MLP neurons of a small language model. Each row is named by its layer, matrix (down: output weights) and neuron, and shows model dimensions 16-143. Each number is 500 + 50 x the weight over its row's rms, rounded and kept within 0 to 999. Numbers have three digits each. A neuron's up and down rows have the sign that makes its largest values positive.
After each neuron's rows, "fires before" lists the tokens most often just after its 100 highest values on Wikipedia text that the model never trained on. A number after a token or word is its count.

L9.down438:496504493581506504580555525514478475482455466541527500487472425511524456515480509563552527479498517506417392371495527568486365518598574467455447461595464525474501513513594478509454464511466542518554583607488516517513486531514391434445449466483564490535494478453582503512609491510467531566514543531513590586427491682456509512556542518487508538488581488529488493478622470545447457465464
fires before: "==" 21, " in" 17, " ==" 11, "." 5, " as" 5, " for" 5

L9.down174:561541551454579412597492581526463496576544552500482466453425492505445522580590507493550531479523459533487489489534562502546532486555446531386430459416452488438551517441492584506559527457477510391424564485491465580554491549469494433461465474437469539543550590577457504507549514459508425434533511531459516540464582573387407525555434413540522504509523520500621524502563488498504488626460
fires before: " |" 46, " of" 9, " to" 4, " the" 4, "," 4

L7.down429:448480406423526447409413433561486584464389505586482519468505511439598477511543524569389417575584514556487451520496469524576531491547527616390508520521530468418550448526508516496513584485522516526462490555574468489487497532480493502492487527537536481491508552556551479485609414477488537434502464505526527456514449460500490614449525488484497522523593581615519505421439596474514533487442
fires before: "\n" 97

L2.down101:611560453412453500527486528486491591424509463433456432395472574518473536498527472496473511439534532445506554478519448499544518538405523424572590503520539444523565460566388537508447419499519524499445500530551534550459477482496513601485576470478445478418446489655456510486546558552424575514472476472508476495493462578549525500478448451439590514496380525492492476565506444449545516491462
fires before: " to" 32, " a" 7, " by" 7, " the" 6, " in" 5, " as" 4

L2.down168:521470413379534419503535467485493502460574456518469506555544502487499532599467499552530526515541544537535398401477537525512527430545372445446398478367479568472486543518504493487526462470508518418488492449421571452518518557661496462474468511509513434564529438504568456511587527504455572616488490404553455500496511493514516438455510538532478490548527563553518514542555392536509532470533
fires before: "\n" 34, " In" 10, " The" 7, " He" 7, " On" 5

L11.down260:454457531476500549523486507507479550537579552392523523533483519429534505536497460431522439419557576519475491490486493548481564577443509461492452583521468523527443499509434460562509576500474498486487549477510466488505491520566477445512488539492469522470423512444534607471488522598374509467567530537434410550505472440562422585636402552549492545496516485543390508533568441506475497553528
fires before: " |" 29, "|" 18, "|---|" 10, " of" 6, "|---|---|" 4

L15.down242:514478653459496500479458503495461577502493508461482425573492426458504491509420440427554468528497459472430581565517479485507471580495455521513521603501481518551587441482558521505591470428493479504475522409499518485468514496471485500530434545530431517564342455599429507446531512495555502428416498551556594482529463513422427452535440590513513512521487509517502510519412656437569485473572
fires before: " 0" 61, " 1" 9, "\"" 4

L15.down378:545542557530539519526468444420430530439426495410531463548521513444501453555553535538491467508444530448528587393492464526585491541463476493617507540515529475488470502523557467488544606527510512540433556539401481433513529490451515455490529490594412491507466494515560462500489416439583518514448524511538495556623533533522538564503553501512494552473471536443497495616601394446504505385476
fires before: "-" 43, "E" 16, "\n" 11, " the" 6, "|" 5

L3.down47:487435541472592540457588486415545424405483594455507561533531351387517498471486531508556505432543484589541559458486540574561483500527476571515506550472503467454420485462579566432494491518576489448501452495480519421523594503472453497496493540509493473565600553544496454597545560503591469480552519508565487420469562511508574545461459476423492550484528516481472488483490446552431474507532
fires before: "\n" 52, "---|---|---|---|" 4, " |" 4

L11.down397:445506504442484415537497549459538564432475440508479507589515474488447507483468439530542498465463533515387471525498573479553520404499478491530480523353484480426399512496439504458410555491474439455498425512542536476643404489475446505544462501493467552466469521574461441464581534520427505394440435514543450497528503524562561589519431540565470376467513568509509560554486541492537521506459
fires before: "\n" 33, " of" 22, ":" 5

L2.down338:558592421501491440426601430471521478466528509538459551567539530509523503501578549510515503497507554514513482369501549552426511439550487534471555510459472536487531484501438554439604480494584448559465605562486505540516495525486653528398548507493496486487551498563470540543629531459554538440451470494435578526492542579465571456507525361527478476453519533550495519421434367482493398511435
fires before: "\n" 39, "." 18, "," 18, " |" 7, " and" 4

L11.down229:599496378527528475506524427519548441392525425524561540534541522478513426518521528530538476468444539482555488472505562594536548484636462437499437540541553478472509527448478561610437430423563445445531587438560424520516486506507486458578499433468573507536538576530534371496495467497494502570465441434556550563407577516477443476434479513474534500506532488586513392466450418501525487550543
fires before: "," 16, "." 15, " in" 12, " and" 10, ":" 4, " of" 4

L8.down228:515518474445515532503448520481478454505515564561519528549532472509486557522454543485381470520433589501524473514438460465577536607484522441425603557612507512474481518547528548529456504428589518474513476475450447508490518457587489566415561460489439555533583461476496529536406477487489456461505538599552457564510485608585361520581531546468502496469462559512476511521467593552511496463469
fires before: "\n" 28, " 0" 13, " 0;" 11, " —" 7

L6.down418:457457469594476517538543480585492507459484470504380465441483546521350502394499412560516473528566500591502563499418560578485470442537559423498493472488449448546473484558522579479562600524514571523534418535503478453479531586576499568488448506581448423527466591463491535479562494542510483538544546484491484501491467439567446475541475477565535489465517436508403455548524485513560529456585
fires before: "\n" 91

L13.down400:414517428545512404463400528445498495382522365462552459518477528595513541522501576444572528490470513453494526504546493537515509426487411507510517633413463505562479504521471537535444432564498514419549451423580446438499498509424483531511513449573433508444566583521530553506507573486581517462498568582449508576515599510531487455542473510480559625474522459614513517508485475477462444498437
fires before: " |" 84, "|" 4, " was" 4

L13.down10:512473488541590487397546571500467538601490437601572490465585508453468570465493505460512577544475498453474585513486375519525563513450437430530525494569447495513525541531536453504533518480513470527487570517654457550441479510416468401430481549452525394514414515517523560494462568582519431478452450466536473451493468461490509473499486499509550524466530544549428466537550417501531500428376
fires before: " a" 21, " well" 14, " of" 11, " the" 11, " with" 7, " it" 5

L13.down262:477468571556561509473507463448410459370488545544549505491538507481488507433488485568499577422511518500608556498512562509384586497554432501379566532492534475563624433559496545456530467467529520458607482470508492446446519499519493591425509483488509424457442546525530435586430483548548488503473510513501451436589535426430449484457486421469564634605498520502499506552536459445501466515526
fires before: "\n" 46, "|" 19, "-" 17

L13.down132:560477518531465464475515494501489507412439569445607513568547569515475474555453445458488519507525468426531559503483540502558538479569432388585426502526525473419536444390473492541456529431521429538536550568484440508557499489616417491494547443494488463576449528484496450491505447562402557529507360583564505554493474545483462485535520498485498528615509543532455482521459458541464415539550
fires before: " by" 22, " in" 17, " at" 6, " to" 6, " on" 5, " as" 5

L11.down430:543494548453513463489587541498510551533512545522502568487473465610507527543448507487472540466537467486487469513521476449520421485512447412446535442596493474503507506564525514595477530524576567509481491576589593519530579524371518472494491488566576466546551505511505525521617400554396480490528470537412520407443529607596534472525547551530527453550512456485612472512544511555394544482426
fires before: ":" 56

L11.down333:375468418449447475479552512516521478514404548499437505472484627551538581445503489441424549536548526532557470528455413420536473531461492516465553549625500450516499405524515484533490506517553407476575516429500497506516503470509472465506394498402559407527410522462524419462678536438487521438545526524553452443569516423594504492436635537570450437538437482541542498533482520466501530477504
fires before: "s" 97

L12.down206:416469481518578479519533497541469399538501540459517451563508546523525548494492478437543462488552501471446462459535374489451500486468492403576508454493462529454560507501489443546491493539512497505369493550513555484490511490457461408493476524495441478462571448508468552462473467508449548447474461577499455398496495498513538500444539455443470619472384409423485496580555353450566425574475
fires before: "s" 43, "ed" 7, " the" 5, " a" 5

L13.down395:569523517509521495617490423460522502526579487506498524458506488530512498484525530488463548562550510628532467513432483436396524409495536504464480527459362543472525549582501556563487530580522500536532481430464531561496499542672562502480482507542460426429531495488467403563529526539637529626417495518488553529432537461471578447465458529540572572510483567517523514519486534458599522497449
fires before: "\n" 34, " The" 18, " This" 6, ";" 4

L9.down249:434530551456493411515466454523565451474463499504461517471533516521559491529534552482428472471571427561555509489485429483529517470499474536423505516530475553511466408457540556432505452546424460460462542520389444461556499530513546477545450503487556427451498471549483529478625502572604421551584456544501451534537567559437430556363479424402565519583541531454514566496515553516466527442516
fires before: "\n" 99

L6.down54:509518364504529563445589512549414520412498509509511409391468520584519514453520512459480436447431428390375428438500548531526545571503483511436491476469378477346507460531513520559486457476485446381491490448511461462565517424527562480491501581393502502479473553495469458524564474477464466558422558466440555520475535574568511559480568425420461484508456538468481504482561489532501524519495
fires before: " in" 24, " on" 12, " by" 11, " as" 8, "." 6, " to" 5

L15.down390:442508499450522504460476470549477441551504463474485506542471450496545424468505524536370475544509571488522523483453508443546491458449452522529578474488475529499501505505440638473509548514588506483584533507457605458483483460711585513488470515492528642446515516512463425489547540510622531504435534544444460508548531405498492537510453524582499577502478438490529611497523573440496478579470
fires before: "\n" 24, " The" 17, " This" 7, " In" 7, " It" 6

L13.down271:475517444511562473544441446485488452417536433487504490507401486515484519476487459433579469440525490521540438559490634591468530495573464492340528596475496534423519542466519539554497502489421448428349563521432539517506506469492538527504523463503521485562544556494426501413568419476446554426484468475503497482497439522561430543544525477511405559503570526462519509542402505505433406569458
fires before: "," 20, "." 15, ":" 11, " of" 5, " to" 5, "s" 4

L13.down189:465476482538516560504515452480408581512473477569395519561636527388439385468503496487483495564576503463465539597493501485488497472403491488392599551511442442496493487449517493487598537560457558559480433530501455413491491518481515512479460481477535472552512536500444476466460482469564508536478492503575563437598511464407425541428502487446457511589526493490535575489559600410542565473506
fires before: " 0" 33, " 1" 9, " 6" 5, " 4" 4, " 5" 4

L11.down149:531501498555508502485486481445392513434586432501413494467556531429520490468520410481526433488545482568564511509509591543506553598551490493487517467560463441554502541449542450527500405527416548468492507534512514445545501464559513467454447530551606478433513455417514575454696594464437465533481511425512512531519540483565428419525494632484512491501585562457497587533512520474542435463580
fires before: " |" 39, ":" 15, " also" 6, " his" 4, " code" 4, " of" 4

L15.down144:524569560519446464538468491440465478438581456636446466482491441497486498430556441445455496593394425483533522514478499518635495516470516457478511532482506503528448548468418457545535580474501515474461572411448465496567537554522513448414502430461545514594596535524455571436582545477580394526536469520493520619534469449477495476489488584412532501488474497554462550561473583471467513519488
fires before: " |" 47, "," 25

L2.down222:520516514539437508528498479473501473424505542556401523533441448482428456549449472475527445483514444440506554469547414528518617362500476492523536466425510503595542454522534563541417378521536589454549487504494528464581551481392544504487440390546461518577523540481551510517554478475509517453411579542479433606488546537400533514509474533523585510531506439518473501474433466505512416464390
fires before: " |" 71

L12.down432:528565517509527576539463525555466422515516558497473507474584468496414611553541492492476468445451616463475509532442422563531521470500530512560509538460454455488552531593479460551483544417495443471603488430536405489442547505510518494464481460482446569535488564510402435458412626527478437480517581475434434550452487414515444522526499581505484496473509438449354513592495544516464471496520
fires before: "|" 59, "\n" 14, " |" 11

L15.down384:566606475487480519444462602568461488487526617510455505461531425411432484463522525508545501576481472556503371539479476625589509479504460629600496507475477498505435466555522564582456416559506482434552489538479474558515473493541500440465483447491502451500518481495466486570701491521466474591414525417521445553567507525448542513532493494436489443521471490538524487585464520517539412442495
fires before: " by" 39, "," 6, " with" 6, " to" 6

L15.down289:531530477569466580517567589559500501487535472475522540464466577494437546509460480539418427498528488505561560545485407448492503520424427413448496451550498491542464572526478484507491497479460529510494509543517513488464560529557495561531476504434582480557532561376523608457363446510553451622554527497461459498492466492604455510489488474604513428535561506485487468569432430489419539539419
fires before: " |" 40, " medal" 10, " " 6, " by" 5, " g" 4

L3.down241:511452499542613455423495466509440505476431489552454522520442524598575508441471612528577541460554540452601440399538507412560440519484501538471490452465562487528537445487439404494487482482527535375522484598487583481451482466425449493496451567430463544443472557553517426455561500455599528391482533464462605398483482410489504478477483510555571543586495411510484485485500455487524543586540
fires before: " |" 52, "==" 16, " ==" 7, ")" 4

L13.down394:433502495496513499501493488410508551502470495431536523438585477473537456509488622453461497564513498509532470441465469450508462478490513506431565420419446478421512511586544552544442470522458554519521491524455521562510488495559475499500432487465557434426529477569410482496643439506701526609508402460391519520491470476585474544500523586470548588541546505545503440432548502396540449571566
fires before: "\n" 27, " The" 13, " He" 13, " After" 4

L12.down130:501500603515429484482531430519507546470656509434433505577599477537497511508588433448567560514534455477502566496482394481567589497528527461589548649523494629573481395461423471482474461544532438522503503512511526519519517528554470553456499474489490443540511514494484576543460596453485536479478521499465549493411477413477387439486427470476605454564561459588432522493537582503570550462538
fires before: " 0" 24, " |" 15, " " 11, " —" 9, " Apps" 6

L15.down65:511526493501464520516511473462481416558499529456502554488480544443517414519531508497502582519557424544545338402411446483436492490471495524544559447472523503482466533442492483540436390477499524458516430430532542520549484441509464680560440498456551459527493518483461484428471480531481496532441633510594487461474476585404489513499494409590503588444576548443630477485521476487627505527552
fires before: " |" 42, "." 33, ":" 7

L2.down37:564433477513409438417431540513577545542476497553445506454412533557522490548488488467512521454468485504505420456484476510463491499525549520433520436488516619500477425472482518476450526465535515452476517487516487515518586485466477586466410598634446543440570503481418500486648562591566616576441562548490456468494492479496518529432483517503458565581430479565452408476574609513444523511490
fires before: " |" 31, " m" 10, "98)" 8, ")" 6

L12.down14:493471476584550565518386423525517505526497533493523506536512502468343522526545499511472432500418563440541436563492457581642526469595477595621452535423384516504498534484592483562481438527518459455488519520550395511469481464542538487499497460473500515483423554419442565439519507506549474533585496619469464554509482440515473553525427454559553487449559435497498522561437534546450429460530
fires before: "|" 69, " |" 14, "t" 5

L15.down135:427528503535485563509505532509462592474478557478482529497446440514464442534451551477415561541524481508486481472458490405560619516448523502485498657477466475578479537449437421567534489434502529524495525543503510591467464483455507493523516430576558475485485532556450575367473472399491507359512463517531545452479441519506517498502462497445467591486503554395492495476500505503533537563419
fires before: " /" 17, " -" 17, ":" 10, "B" 7, " (2)" 4, " 0" 4

L15.down188:568462519480543468521446524495468545538510557439489407539457462501539563504573496500573520494449570454576583569429483473493550437513513440517419478374455455447571443443482435453522472434561516424519428485565545567528500446505495459546490435434484538522510492541436436531341512496475460602422529532497503567501539568560480427521522448525398494472457557400551542508446459534410424501589
fires before: " as" 57, " the" 4

L5.down407:460391565480504494499473531493470456577411528454575495591454522387487520498528451480454534517504529498583507547556486574450505505497575533539587472518503507457491465468536567523479468509569478412553478535517495499497437505402443517465476424481496545478585536402576483507665516560574449496531538470597479571544521491448541579455489617502565441462392401583529434555500497507453504514468
fires before: " |" 31, " first" 11, ":" 10, " third" 6, " second" 5, " Japan" 4

L11.down48:501493584563517407556558524546523537480559477532460489495574463532443531456489468523527509471455490491559444446497476518554541519527540471427491524529547463446477546433532493491509560432495559520518472554541486506401547472517469563504559420490416511611482587436444607532407503496531435476483467518541509495486488534510478523530476478456468623572551585555444477539513475465525426494477
fires before: "-" 24, "\n" 24, "|" 8

L11.down354:459495493494597498501556516483496548482537580432541533608557510544566504421435470434483427500454503422510461545514482487503488582485494485421522568576554524485438496436522474446478485517439392462499529535424442483588517473493431457499432474496498482495473485534552520500558457473506512484496548450487615537617453404502586535541568517475573545585537466456561546450509581431552526461426
fires before: "s" 50, " not" 23

L15.down235:479488566553535513450453556430555539560568466497538435465517449459573465493459486478570566473453427467545524454441376433569512482492502447636502418497476503465522471535594471473476489450505555471544544568507381492534411407509433474517573502575455527500530588536615489479540449510545430465491457520505495476473574520410559613603417535500474581502484547466586514544514468484569434457550
fires before: "-" 82

L8.down11:511492448502509475480536483485453563570525418509552445550460570585471475483459576511534537466502622525496556536558399576480467480527454486437445581424561514474504527501514484515595509521536564508498462450499592421449517496365415429505507571515437512438516469485547443440340562379595529493525575558545551417505446580547523513546465559467589515484564510459469545453551517485448404522490
fires before: " the" 50, " them" 5, " which" 4

L11.down83:533492500477481506482436475469444555540593456494424487440454530460534443519513545439560455499549505556479543504583602534545539515553492528516567521573531572593429458441521485536475463448522446458516476495488473531532572454433441485537439463576486495448558498607516469504437498412490465476489458484572545457562606566399503519465486451466573457469554502537586460501489491390423584500509
fires before: " 0" 44, " 1;" 7, " 0;" 6, " " 6, " —" 5, " Year" 4

L15.down318:391427530451544564511505472460507448526484516531525486528652468464504547443538478559509527468525468505521465478475506521471450439506398407516552508466517464498545522473490601429493477507578497470484455459455529537494579588511556471617455483490463494555499539514471423530549484517441486508421418490456593489470477511527525533483460524472526564390552454472500522456454347433553442550452
fires before: "\n" 38, " and" 18, "," 10, "==" 7

L9.down321:523498488461513470569475541458571562473517475420438495523483566527502521462452440444490587579555496559442501426583473491540412479439496474541473563590485461580460485526437516436451569538489398480542513554465393420478590520375543455581575446451437532429618471587476518581490568518562469410502488525512430511537549488544491493399501471554529493442563467567500488551499587492503498530458
fires before: "\n" 94

L12.down251:465402534484410533550464503495511458463467588561391559418613463477444526450580478395490497499563481520476551544540563533529486511493479518500487526536503529460529524511489397545529458566520535434533464537554499532524417428496534464490501507494480517493451527522559580457485535550432438463538561560634509527457462456533469526546502556444528522515477568563436622490558516589495550616623
fires before: " |" 89, "(" 5

L8.down437:540479494572545472534480462483563541490550590462505500526491512501512552570484518483477383487529476463539456468586564570561430426445474570422463602500535459510503501507450444440536484491430573426470504490454557514399460495532456462548466461451468540469520543491455445508485485532492491543621533539562386469489561475537445429499449612467537553549529509599423488481513419487519539552567
fires before: "\n" 39, " a" 22, " an" 7

L9.down126:536466450548535553491525644504524525529484501482463526470598566511497553502437580527512511525415571508467477460480567506476495482530524514536451431492523430448569500521542480477573524501551464374474519517487507542550477448402520455493526460435437622532574478513438495505720431519485561395534486488523501499544529518547530519546534557474476402547503516539558502523517415458471493538555
fires before: " 0" 21, " 1" 10, " a" 10, " Minister" 6, " —" 4, " 4" 4

L12.down249:569340514506578521519425525527569518526454458533524590614363462533465476536538468532522482523557498551520465520493499469447443516590451497607435565579441483514422519567541549466463531504464506509454427466531480464543521565496510452475540543476486452475553461518457449508664553490515467538535561584535496496538506562464512538510536564521466505450497551453526496503551459512533431485503
fires before: "\n" 92

L7.down3:579493528543447533508504489435540533485521476501496470558504466577450562488498473510505551561494516436511506500495508550476480358571504590473557533531500542511530589454498569473536469512560490581386525552449505535524468452476553485549493548566531599579532552520462480430483513508509456497563541560459486451576482479533574553568580410429411551480445353442489481483518485478500495626475
fires before: " |" 54

L15.down339:482587541476564471528440418483557479524498504428468552495592470513564533464501375477511496574444452549488577472543501605431473553465467540499564493403555507496540508486512487529637529452476445483585547566514485535524436456546507511479487507525550456535446389584480629536415476435460524433575502477519500472624446496472448426532513569454505509520492493505511496495594611563601488502486
fires before: " 0" 30, " 2" 17, " 1" 16, " 5" 8, " 4" 8

L11.down426:527540500448507528446410551485539475439445490507473436488514465514501530553475529509491460475412578542446462501431480576572508435544494584442571461406520512538439497459479516420559536439552584579476498523521522569492461498426477478444507517523564508555586490567453500562668656518524486519455470607461480553520442447512440525432508531532526537564523443390528457475572604447505491599441
fires before: " |" 30, " 0" 19, " (2011)" 5, " (" 5, " " 5, " –" 4

L9.down242:568596532500612495533470473442502538555496493485476490477501507412521426450433438496536536506450535461484541514500487548463475536447493511589486605509518483567505429544516371534541447486457463500538507472477626549543536466574396516484508530490618460374509425501518547600477539487489478543438519466524598488395533567513466501462459493417505453503498472436515493414567523527529615488524
fires before: " 0" 40, " 0;" 7, " |" 7, " 1;" 6, " 4" 4

L9.down377:602523497504477458517448491489437563506498523497451505505540345500589518496444438435505539459557536434455509490431487505460546599512464487464569500446477528482445478466511477495462558410514555492435532604466532450462489623540539506499515534501544420504600509490495489560581473504564445451445574556531493598484502499410464504451565502515460509501412623546414493513526399461417532519561
fires before: " |" 81, " West" 5, "," 5

L3.down55:468533483478498509429415377453484495458437578447515565515520505504467654595518524488454503480566482478523522390582560534483565477487566506314493539550530566566557581431433509458559403484512629535570554508452513551506462496552454509542433503406491478476445518551581498542550507449503536555523517450462499488448519517485581479453480491483463509525525476486375459456531511376518455512489
fires before: " |" 33, "\n" 32, "." 6, " to" 4

L13.down359:507544438491563496522547511475506492527514487481504553502499549482480488586416539512481543509506411438517474469573512537536455548506486441345452488597439542471527556523459577511545573492570474539498531584523531499530585550462510494503508483483552399493534567542479506571715549490469544487439570557547520470451475484569509531471437520456451519372504414556471549548494385452594498532497
fires before: "==" 54, " of" 19, " and" 7, " ==" 5

L12.down165:558444497507522596504553445511518509476464508534580501541476481512514535450512552561460423481482539412472521538466478514602483449467489476491487510545511464546468417525528520553483435507457521487459420483530540430484483458540507428491484447497547617524438592472557491507297502510506505478531468486529492583521573536569430539477378486548487527574391524480428599499395516515565415441439
fires before: " |" 42, "\n" 29, "." 8, "," 5, " " 4

L11.down193:520513497433545461552499529551522537501423419517507474531518592522483448565517514442466504572405476457559534544500512548532510458575487497429484582518424512517490523451499503548466492463509504436569509529497452446514524574419517491491415451536519464447483504392458429531721601520539577506494524508429421469506407550445508496464461454527586515528415524576482472511471459504379509499553
fires before: ")" 28, "." 14, " |" 7, " long" 5, " wide" 5

L9.down293:528614490487468438551505540442536475517583419524504558509489537511439475522496589447494517530422525480497554429441562546499549438476529525559421542511483587560529547501492553586577486526449520549494472470399477473559506601539510453523528479519402511548459601469432472571626548480541553502523463454529452467448466443445609483498497462512483438514483390461552478400521429454511389530514
fires before: " |" 75

L11.down104:573471565462450498391499575518498563441505471581589556519462465562505452403431517516539567552490436466465538537499479527537531527519530510471429454420473520436479484460554502533465508526528478618418497505425505399519455515408483522505501564550431403549490564512459585466508406609425477468390398523455537561496458531561484515549520580479506486486555470513505471473487446546528417466420
fires before: " the" 27, " of" 17, " time" 5, " is" 4

L15.down237:420406512520501497593583516566449554464476587566464394554483571474488579489395503474548510512483482584476587471474526545468412560530480508499486578460518510438461526462503567496510497549529568510501562454515540513483579481357436475548446481532536444449443566495466471527619494452484517375506552421480505570496561547447547453434471528494512509515526497528553458527415468453513463456493
fires before: ":" 33, " |" 13, " to" 9, " that" 8, "." 4, " by" 4

L2.down57:485523443371546467478516557482390538494501514575458496548503510494571488488481546458499519461495469502507394411513490544516521517471434530559520466542561526509525545438451471633485444598503504528436512418546410522461467521569521491437511550524425532509498490562446436500608462559429557458534593495497440482493515585523514513532526418408416495483460504422493474445477448478455484537470
fires before: " to" 41, " that" 6, " with" 5, " the" 5, "." 5, " by" 4

L13.down251:481472564503558571445479558463543513554408528459575499488540589577509527481468570504518506549560490515541450535442439435463440476508504491501439534451451544529410493543466504483497457464548468417476474500532575511625464459506511522542445488494484508512598491477480505541640622497647562480488475537521511550518568483530500534542501566511461313595551552422467502474484570565543580495450
fires before: " the" 27, " 0" 12, " 1" 9, " them" 4

L3.down430:519546479531434541448500446570465555497443547499555544597571477482442579421556536478589470536533544589471409478495564502497538569547458500469533448576480484506459560549531456490524537589454407487485549549486437500451475528456557337464572466481587502534569607512485540507673509427433546434537557397519593513576481479541422496472487563487538591541537453520505496476514418466505497474517
fires before: " of" 26, " by" 15, " to" 12, " in" 9, " from" 4, "." 4

L13.down200:461394400521465503387533495479478542533525490509463397464504494469554597450454471531481607480483536468471447517554407563480502507505565518450524524571446439556539424486510449536612495587520432396604449417524537501473517475467543509494510471567479394498471486464495471540471492404576446465544525387506497489579480564433502614580457519449512467548456513505555472610448486482396520545490
fires before: "s" 54, "t" 7

L5.down13:510480504457478518494480524490531494560510414467542561481453481518473556435450471530411504445490578428368553478452512425458472511422456478578468519496440477445444545565528557462524496411477519426546437461455507573439477512462498562536417536522495509547666557502417436532565523609426504416496449435476404571521518523552515459501472476495538521499378453524423523569556445568503413501486
fires before: " |" 31, " 0" 12, ";" 10, "\n" 5, " yards" 4

L13.down80:594485526458517411503515503548481484364575512563535520514567547418534521577519525429566508444446508459437527523509542520522479585558522556593524512450517488440450570512458545405456526478485407397529498535481571465446507518450554543496550569480497537566452443482637446553468455427529603437485559537483509528474369535531458540484509530473456480479568444450495435525504376420564481451547
fires before: "E" 30, "W" 12, ")" 9, "|" 4

L15.down157:500459429452367470485529589481536563484555445449510518461469529508497515537558416503563495489455578550471509399470526439499471515517509451441546526503365499528343525573540443531494422513568455457515516464496507465484458422436462536430510596594449469485441480463578505554431598533489421510521551569501490463587461487552442508537411497536472493484510487481555457437498481545526430555415
fires before: " |" 51, "/" 22, ")" 6, "^{2})" 5

L3.down405:465550490484540492584516457591573516549616551474540568527537546538442482523531524476516480535465459544488403523550392502527559489526466597476490496467433566408557451505474491497497543484441543401556551424452527485473455518465510481445473529472440525421550501431497553504524448461492594430471443509520405521538509518507489551419447631459501517615573429601524557591457496426525394440598
fires before: "\n" 36, " He" 8, " |" 8, " In" 5, " The" 5, " On" 4

L8.down155:515451528543530514540572545507486511529530475453444502565441449536506551523512494477482466494462568492478465471530473454555579496533498488508574412580479500533525494526482456441535515431461505580526487622531514588557510455575574503462502444550559579491553440593583501450661479506515517432502506492395560421487499507546465493402491513575513401559421572474452536493517575460448507468501
fires before: "\n" 73, ":" 4

L5.down3:558468552501493478482511509576413462551500525522542438461462462543467463517477483388525437517530508515512436513518613518368368433500464535441507481477455555433555519572406501444468487490432453497548536505472593545525508520490496408561642516432550533548529492491507446539637500419509431522394568529521561545510480482421420507536526497492494464450509458576425605552512565499557476578444
fires before: " of" 41, "." 7, " |" 6, " Basel" 5, " in" 4, ";" 4

L2.down150:536540534437557446583558426485552501485492544504390467480474360543490489569584560549495456555526494486516505510463444450551485521522540519552520516440450590492560524539524559460383496431429458498552479513517577480430416433631470532525512411471455529488473554516512482575528568477443353458553476539564530547583529504481419498511417441523475432523499497537460483459460548466497381526517
fires before: "\n" 100

L11.down49:576568491560592521555486500502525463456530520544547362505476505445481512508509580541462505474604487560482468521464469490470448452497442448564523462525571520497531569457450522507590439490489407412514555402507523525600439548463564538540463506439505487434480524553466452490570480443559501541467514581589560530405572507467550357599519492531440573480511465542499406519597492511522453613438
fires before: " |" 28, " of" 24, ";" 8, " was" 6, "s" 4

L9.down264:496443493474527416536565469441447490464472519513516595507498514463493597548539487511451507508554464471504559426556458458517431491507431618507499579429512480501528519547614468477606459460394423440485408600492376454470501542569576538483458505570523498574541530471454455492574473520528505457527527428507440447466617461474565510449428443494442478429466459444540480443510517494534448527402
fires before: "\n" 36, "s" 9, " 0" 5

L3.down238:552535487523483414478479457482551502504511535617493606461476445536523466574482536519483565511548499441511461458380458553454538456507461484400541485568509490436552538532431537539516483407570488476493483527550569549478549426537616498450477417571441444513503560512423538511491579496466528523513536440436511530453557480394528523373537413513519515481499596586453443450456437599509490500458
fires before: "\n" 51, "." 15, "," 14, " |" 9

L2.down29:474512477538469431539537508529481542527459504536449530474410473549462672584385484494515486546425519460420444484638558512520524472575466570580443510510493508516470466471537487520540472594506430521485504588542536572462477507608436438488475470472521551556531401457567458432441458507506578487525469511525482442473526497472517475423554568516554513589446429552597509559568483551512537468474
fires before: "\n" 30, "---|---|---|---|" 25, " /" 14, ":" 6, " and" 4